config.yaml
n_layer: 9
d_model: 192
n_head: 3
n_kv_head: 3
head_dim: 64
d_mlp: 960
vocab_size: 8192
activation: "tanh_gelu"
norm: "layernorm"
norm_place: "pre"
norm_eps: 1e-06
positions: "learned"
qk_norm: true
attn_scale: 0.137
bias: "all"
tie_embeddings: true
parallel_block: false
init: "normal"
init_std_qkv: 0.0966
init_std_o: 0.0228
init_std_up: 0.0966
init_std_down: 0.0102
optimizer: "muon_variant"
lr: 0.00638
lr_mult_qkv: 0.7
beta1: 0.93
lr_head: 0.00622
grad_clip: 0.5
warmup_steps: 0
schedule: "wsd"
decay_fraction: 0.386
decay_shape: "linear"
final_lr_fraction: 0.0
batch_tokens: 32768
seq_len: 256
doc_mask: false
train_tokens: 165700000
steps: 5057
dataset: "wikipedia_en"
MLP neurons of a small language model. Each row is named by its layer, matrix (up: input weights) and neuron, and shows model dimensions 64-159. Each number is 50 + 12 x the weight over its row's rms, rounded and kept within 0 to 99.
After each neuron's rows, "fires on" lists the tokens most often at its 100 highest values on Wikipedia text that the model never trained on.

L2.up441:53 82 58 46 43 41 24 48 58 40 24 53 41 63 30 20 40 55 74 47 73 60 57 62 50 47 28 58 51 50 25 59 46 72 60 48 77 65 52 33 44 61 60 26 62 42 36 75 47 48 39 50 54 42 54 36 52 54 34 17 34 60 56 40 44 59 24 42 65 66 39 35 48 54 66 50 50 57 71 47 65 26 39 55 43 56 77 51 37 48 57 59 60 46 30 36
fires on: " and", " or", ",", " (", " released"

L2.up313:53 35 51 50 56 61 60 72 65 36 40 54 21 51 40 48 47 48 46 53 56 62 48 70 38 40 52 55 35 50 61 56 67 55 67 31 71 46 51 48 44 51 33 59 38 36 54 69 46 48 55 64 50 25 48 61 45 48 64 76 53 61 52 52 82 56 47 36 58 48 56 39 48 56 62 21 31 52 45 27 47 40 58 77 55 56 50 51 57 48 48 46 27 47 56 50
fires on: " and", "\n", "-"

L4.up689:46 41 57 61 55 48 32 69 45 66 23 45 51 34 42 43 60 44 62 62 50 50 70 67 43 54 58 53 59 53 44 70 54 47 67 56 55 57 55 40 41 54 60 41 38 49 29 28 58 54 52 54 52 47 65 61 54 40 40 61 66 37 39 64 41 64 21 27 57 50 34 46 43 44 35 52 30 32 41 50 67 34 61 48 41 49 53 57 54 26 61 51 76 42 73 42
fires on: ".", ":", " to", "-", " do"

L4.up899:44 40 59 71 23 37 47 60 62 59 53 62 48 39 26 64 64 62 49 62 46 43 48 53 51 31 54 70 67 45 32 35 42 42 55 53 43 48 69 57 35 50 56 31 35 47 57 40 77 41 80 62 58 36 68 62 50 54 42 61 46 41 68 55 55 52 43 42 64 68 32 65 57 77 21 37 52 34 54 40 66 48 57 45 43 57 61 65 59 30 65 45 37 47 54 55
fires on: ":", " is", " was", " were", "-", "s"

L4.up105:40 66 50 46 37 49 19 53 47 46 54 67 49 30 38 53 49 64 54 52 40 40 53 57 37 58 48 40 63 39 63 47 36 52 82 45 64 42 55 66 53 43 45 45 57 60 26 62 50 51 28 54 45 52 57 40 57 88 58 55 33 29 62 64 37 71 59 57 66 47 44 45 38 57 46 52 52 39 68 64 42 64 59 59 34 59 39 60 26 67 21 24 44 31 36 33
fires on: "\n", ".", "8", "e"

L4.up606:43 38 51 61 47 64 57 69 50 52 53 46 44 58 54 51 43 30 71 67 64 63 55 54 29 41 40 44 63 35 23 74 46 46 51 51 62 70 55 69 33 48 36 57 41 51 61 57 52 51 54 53 34 22 47 36 43 47 56 54 49 47 36 62 47 53 39 39 49 55 60 35 52 73 72 70 44 20 48 37 31 51 43 68 39 38 48 44 39 48 48 37 40 25 48 57
fires on: "\n", " =", " (", " was", " and", ","

L2.up539:56 45 58 41 69 54 51 50 54 48 69 60 65 47 44 41 42 38 77 38 46 41 38 55 32 44 52 57 31 51 62 53 28 71 48 54 62 61 49 74 58 68 50 62 41 61 35 42 55 50 15 61 61 59 53 54 69 74 30 54 44 27 31 33 52 61 47 59 47 49 53 37 43 66 48 32 39 22 54 43 50 52 43 54 36 64 39 68 47 52 45 66 39 40 36 58
fires on: "c", "\n", ".", " imp"

L4.up883:43 42 54 59 46 48 40 39 50 76 18 55 36 36 63 50 42 68 44 46 55 45 37 30 38 45 55 61 54 57 34 45 50 74 69 40 52 40 38 54 49 32 50 51 45 45 38 62 46 57 33 54 52 37 50 56 48 53 56 33 37 59 55 42 43 50 48 50 55 43 42 51 61 54 41 43 64 59 51 62 29 26 45 39 40 50 37 51 53 74 59 73 65 46 37 37
fires on: " |", " (", ";", " a", " his", " /"

L2.up100:49 54 60 52 57 37 33 52 61 57 41 70 77 43 45 47 55 21 55 51 52 31 58 34 51 46 50 54 58 27 57 52 54 46 56 56 49 37 30 63 54 30 56 43 58 40 49 46 45 75 46 45 59 59 72 53 72 47 48 48 55 33 33 31 43 61 56 45 34 75 29 44 45 50 71 57 68 43 68 50 48 25 64 62 34 59 51 41 41 42 59 36 56 51 26 65
fires on: "ing", "-", "ance", " |"

L2.up649:60 48 68 42 69 61 55 88 49 52 45 48 61 56 59 61 42 48 44 43 42 63 58 43 53 68 55 31 64 51 48 40 40 44 58 33 62 45 35 39 42 49 43 49 52 54 45 42 42 36 72 38 21 45 45 41 60 26 51 54 49 27 27 39 56 34 63 45 52 41 61 59 55 55 50 48 50 39 53 47 48 54 51 25 55 81 43 39 38 52 44 55 30 66 57 37
fires on: ".", "American", " of", "Notable", "International", "Historical"

L4.up313:49 48 34 43 46 50 39 62 29 56 59 44 48 65 62 45 42 35 25 34 39 57 49 52 36 60 46 51 53 52 58 57 55 51 40 28 37 31 56 41 43 62 22 57 66 54 56 57 65 67 52 54 44 41 78 50 31 45 23 57 51 48 62 30 47 48 50 37 71 36 47 67 41 54 35 72 78 61 59 73 52 53 62 52 45 43 44 37 56 54 23 41 44 44 36 37
fires on: "–", " /", "-", "."

L2.up731:59 54 46 42 59 37 42 65 69 56 37 28 47 53 61 44 40 60 48 54 46 51 31 43 45 70 53 41 49 32 51 34 42 11 34 33 40 41 66 46 42 50 56 52 49 43 39 56 61 46 36 53 49 48 32 26 49 40 59 51 55 54 52 32 41 32 60 27 59 48 62 64 40 57 45 40 41 27 66 69 46 51 56 29 59 38 43 41 47 48 62 30 31 60 77 37
fires on: ":", " ", " an", " |", "="

L4.up293:33 56 59 55 48 48 38 61 65 28 52 58 66 50 52 38 37 77 36 50 53 56 57 56 39 32 31 46 40 43 48 31 38 84 39 61 48 44 50 51 68 44 47 20 41 62 52 67 49 52 54 51 48 48 39 57 32 50 42 80 43 60 41 50 47 47 74 51 58 65 38 51 33 44 32 55 60 55 53 68 41 38 49 47 58 55 38 44 58 50 74 52 47 25 40 45
fires on: " of", " in", ":", " for", " and", " a"

L4.up665:63 59 66 26 41 56 64 48 63 31 60 45 35 46 50 44 45 50 61 48 46 54 45 41 37 37 57 56 67 49 58 73 33 59 55 34 51 35 38 73 67 46 62 54 41 62 40 58 46 56 40 57 54 36 73 42 50 44 67 58 58 28 62 68 56 54 63 70 56 37 39 49 23 62 51 59 44 50 30 65 63 56 39 58 40 57 54 66 45 68 60 44 30 47 49 67
fires on: "-", " Ne", "\n", " “", " in", "8"

L2.up897:32 34 50 44 47 55 37 70 32 51 69 36 48 53 67 47 49 42 46 55 37 78 59 59 46 65 58 71 38 77 43 51 60 53 66 30 49 57 43 48 52 44 33 48 46 55 54 51 47 50 51 34 49 43 64 51 45 59 60 41 47 55 57 53 54 58 60 48 73 57 24 49 52 36 53 50 63 58 44 55 79 40 55 51 54 33 27 67 58 61 71 48 44 58 55 42
fires on: "-", " Ro", ":", " was", " /", " the"

L4.up136:60 47 46 54 44 76 46 60 36 37 58 71 64 30 69 34 50 37 44 68 63 55 35 50 42 66 43 53 47 37 28 47 77 62 50 30 62 43 51 71 32 52 52 70 30 42 45 41 56 59 52 53 52 33 52 40 54 36 41 53 58 51 39 33 30 50 61 41 55 63 58 56 54 66 49 60 54 47 59 57 20 37 32 56 52 48 52 59 41 69 52 42 38 40 46 62
fires on: " (", ",", "\n", " ="

L4.up183:73 38 51 47 68 48 39 54 24 56 49 70 61 59 49 64 45 48 56 50 46 44 49 43 32 68 32 61 50 52 62 54 31 59 50 57 39 61 76 70 50 52 36 54 52 62 38 52 23 60 49 27 52 40 47 35 65 49 62 48 49 46 12 65 52 53 59 37 42 56 61 34 49 51 49 49 39 48 57 23 38 56 57 30 56 49 50 72 39 68 56 61 34 77 69 60
fires on: " ", " his", ".", "-", " of"

L4.up56:52 38 46 34 65 39 55 38 47 47 67 58 64 34 40 51 60 44 49 62 44 38 44 71 31 59 42 48 37 43 52 38 51 52 46 62 52 62 32 69 51 30 54 59 62 46 47 65 44 47 59 46 50 48 66 40 57 54 50 55 38 25 79 38 55 27 60 37 49 57 59 50 43 68 51 56 37 40 55 51 56 67 39 47 56 75 73 43 52 58 36 32 58 53 20 53
fires on: "s", "1"

L4.up326:34 55 45 58 41 47 57 33 47 65 22 49 46 48 46 17 57 75 67 45 45 57 69 55 49 52 56 66 51 54 49 50 55 60 76 39 58 46 40 46 63 51 48 45 79 37 53 64 41 45 37 58 38 67 69 35 46 64 45 46 44 51 43 45 46 57 51 36 44 58 28 51 55 50 67 43 44 73 34 45 39 45 39 59 47 54 49 48 49 57 34 64 62 25 70 44
fires on: "s", " and", "d", " is", "-", ","

L2.up82:44 48 61 41 54 64 51 49 60 46 55 40 44 51 55 42 50 83 41 57 50 39 65 73 68 68 48 53 48 37 61 55 53 41 31 45 59 54 45 39 50 37 54 51 58 57 51 35 62 40 27 45 61 66 36 28 40 50 57 54 50 50 59 41 55 41 48 66 47 76 35 61 52 53 57 42 54 29 42 59 43 68 50 33 79 47 63 41 38 40 56 45 60 38 52 43
fires on: " |", " ", " were", " December"

L2.up22:52 40 64 67 52 42 37 61 57 40 31 31 53 55 44 45 64 74 35 65 47 50 61 47 35 53 19 46 60 51 45 43 37 76 43 25 50 46 61 33 53 27 65 46 39 52 53 59 34 35 43 45 60 37 47 33 35 24 56 55 16 64 64 45 49 60 62 35 49 54 45 64 59 38 54 46 63 35 45 45 30 41 60 36 45 62 23 53 42 48 55 72 63 30 55 56
fires on: ",", " age", " and", " life", " was", ":"

L2.up531:53 48 55 52 33 52 55 41 64 53 39 53 32 70 48 60 23 39 61 49 70 71 58 48 50 51 50 37 71 35 41 50 55 46 71 52 64 59 64 58 42 50 56 28 40 42 52 40 47 43 52 56 61 40 55 56 49 44 61 77 43 72 56 61 45 58 50 29 47 38 61 68 53 58 54 53 37 53 59 51 50 76 38 78 41 36 54 66 32 46 36 68 51 40 42 56
fires on: ",", " States", ".", " Texas", " and", " England"

L4.up263:34 27 84 44 56 54 49 44 57 32 69 47 55 61 44 61 51 55 64 57 45 57 71 69 29 34 65 32 63 40 63 35 52 63 67 64 49 39 39 71 39 40 32 39 57 46 52 43 61 60 47 48 49 64 49 27 58 51 50 48 46 52 42 64 44 47 33 32 37 49 47 37 34 70 66 36 54 56 57 47 35 51 46 74 42 54 44 54 33 30 40 62 39 58 53 46
fires on: "-", " |", "===", "("

L4.up660:53 48 38 44 41 61 51 78 51 44 59 40 63 51 36 29 46 39 65 40 52 61 51 57 54 48 52 42 65 37 38 33 60 44 52 47 57 46 55 49 62 58 68 65 54 43 45 57 59 42 69 37 49 54 41 54 76 48 50 50 43 23 45 46 62 44 73 54 59 36 43 42 60 74 51 63 59 42 61 58 41 55 40 35 71 40 45 49 63 41 56 60 26 27 40 40
fires on: " of", " at", ".", " Dr", "J"

L4.up738:47 53 41 61 41 49 50 80 59 71 53 50 52 54 41 56 48 42 45 54 38 48 62 41 44 40 47 47 68 68 39 47 78 51 53 44 74 39 24 41 37 56 28 52 50 53 70 44 57 71 47 57 48 43 64 30 54 32 30 69 45 37 55 33 40 53 43 16 60 47 45 58 44 41 45 43 55 57 32 62 48 58 56 42 67 45 20 59 54 56 66 38 56 52 46 40
fires on: ":", "\n", " /", ".", "5"

L2.up270:34 31 64 35 75 54 35 27 63 53 63 34 37 33 41 40 54 43 48 59 47 32 57 72 40 44 35 39 59 32 48 48 40 46 32 48 63 49 44 60 67 37 53 59 69 39 63 32 28 51 69 55 62 66 28 52 59 51 43 43 47 56 79 47 44 55 65 68 37 41 48 30 47 72 43 42 48 72 50 33 56 56 35 67 71 60 71 54 42 35 33 49 53 29 42 49
fires on: "s", " |"

L4.up483:42 49 47 66 44 58 63 52 36 57 36 39 38 63 46 43 56 42 66 52 31 47 61 44 35 65 41 49 68 55 51 59 34 30 40 43 38 59 73 39 55 46 32 31 43 61 34 54 31 52 47 45 36 55 45 58 71 68 45 33 52 55 58 79 66 66 54 51 44 48 48 42 29 70 44 61 51 39 45 51 43 46 50 72 47 39 54 45 52 43 56 30 25 46 35 53
fires on: "\n", "==", "===", ")", " (", " =="

L2.up8:45 39 65 39 61 64 21 25 63 50 29 64 40 68 67 53 59 43 54 57 47 44 51 45 28 39 37 34 55 47 45 51 64 60 68 45 52 55 54 59 61 56 70 46 62 41 51 55 61 55 63 36 33 51 54 57 60 61 61 59 66 38 39 61 46 40 40 34 46 69 66 50 52 61 75 50 70 56 64 68 42 32 46 57 48 58 57 54 48 62 62 68 64 41 34 50
fires on: " |", "---|---|---|---|", "cu"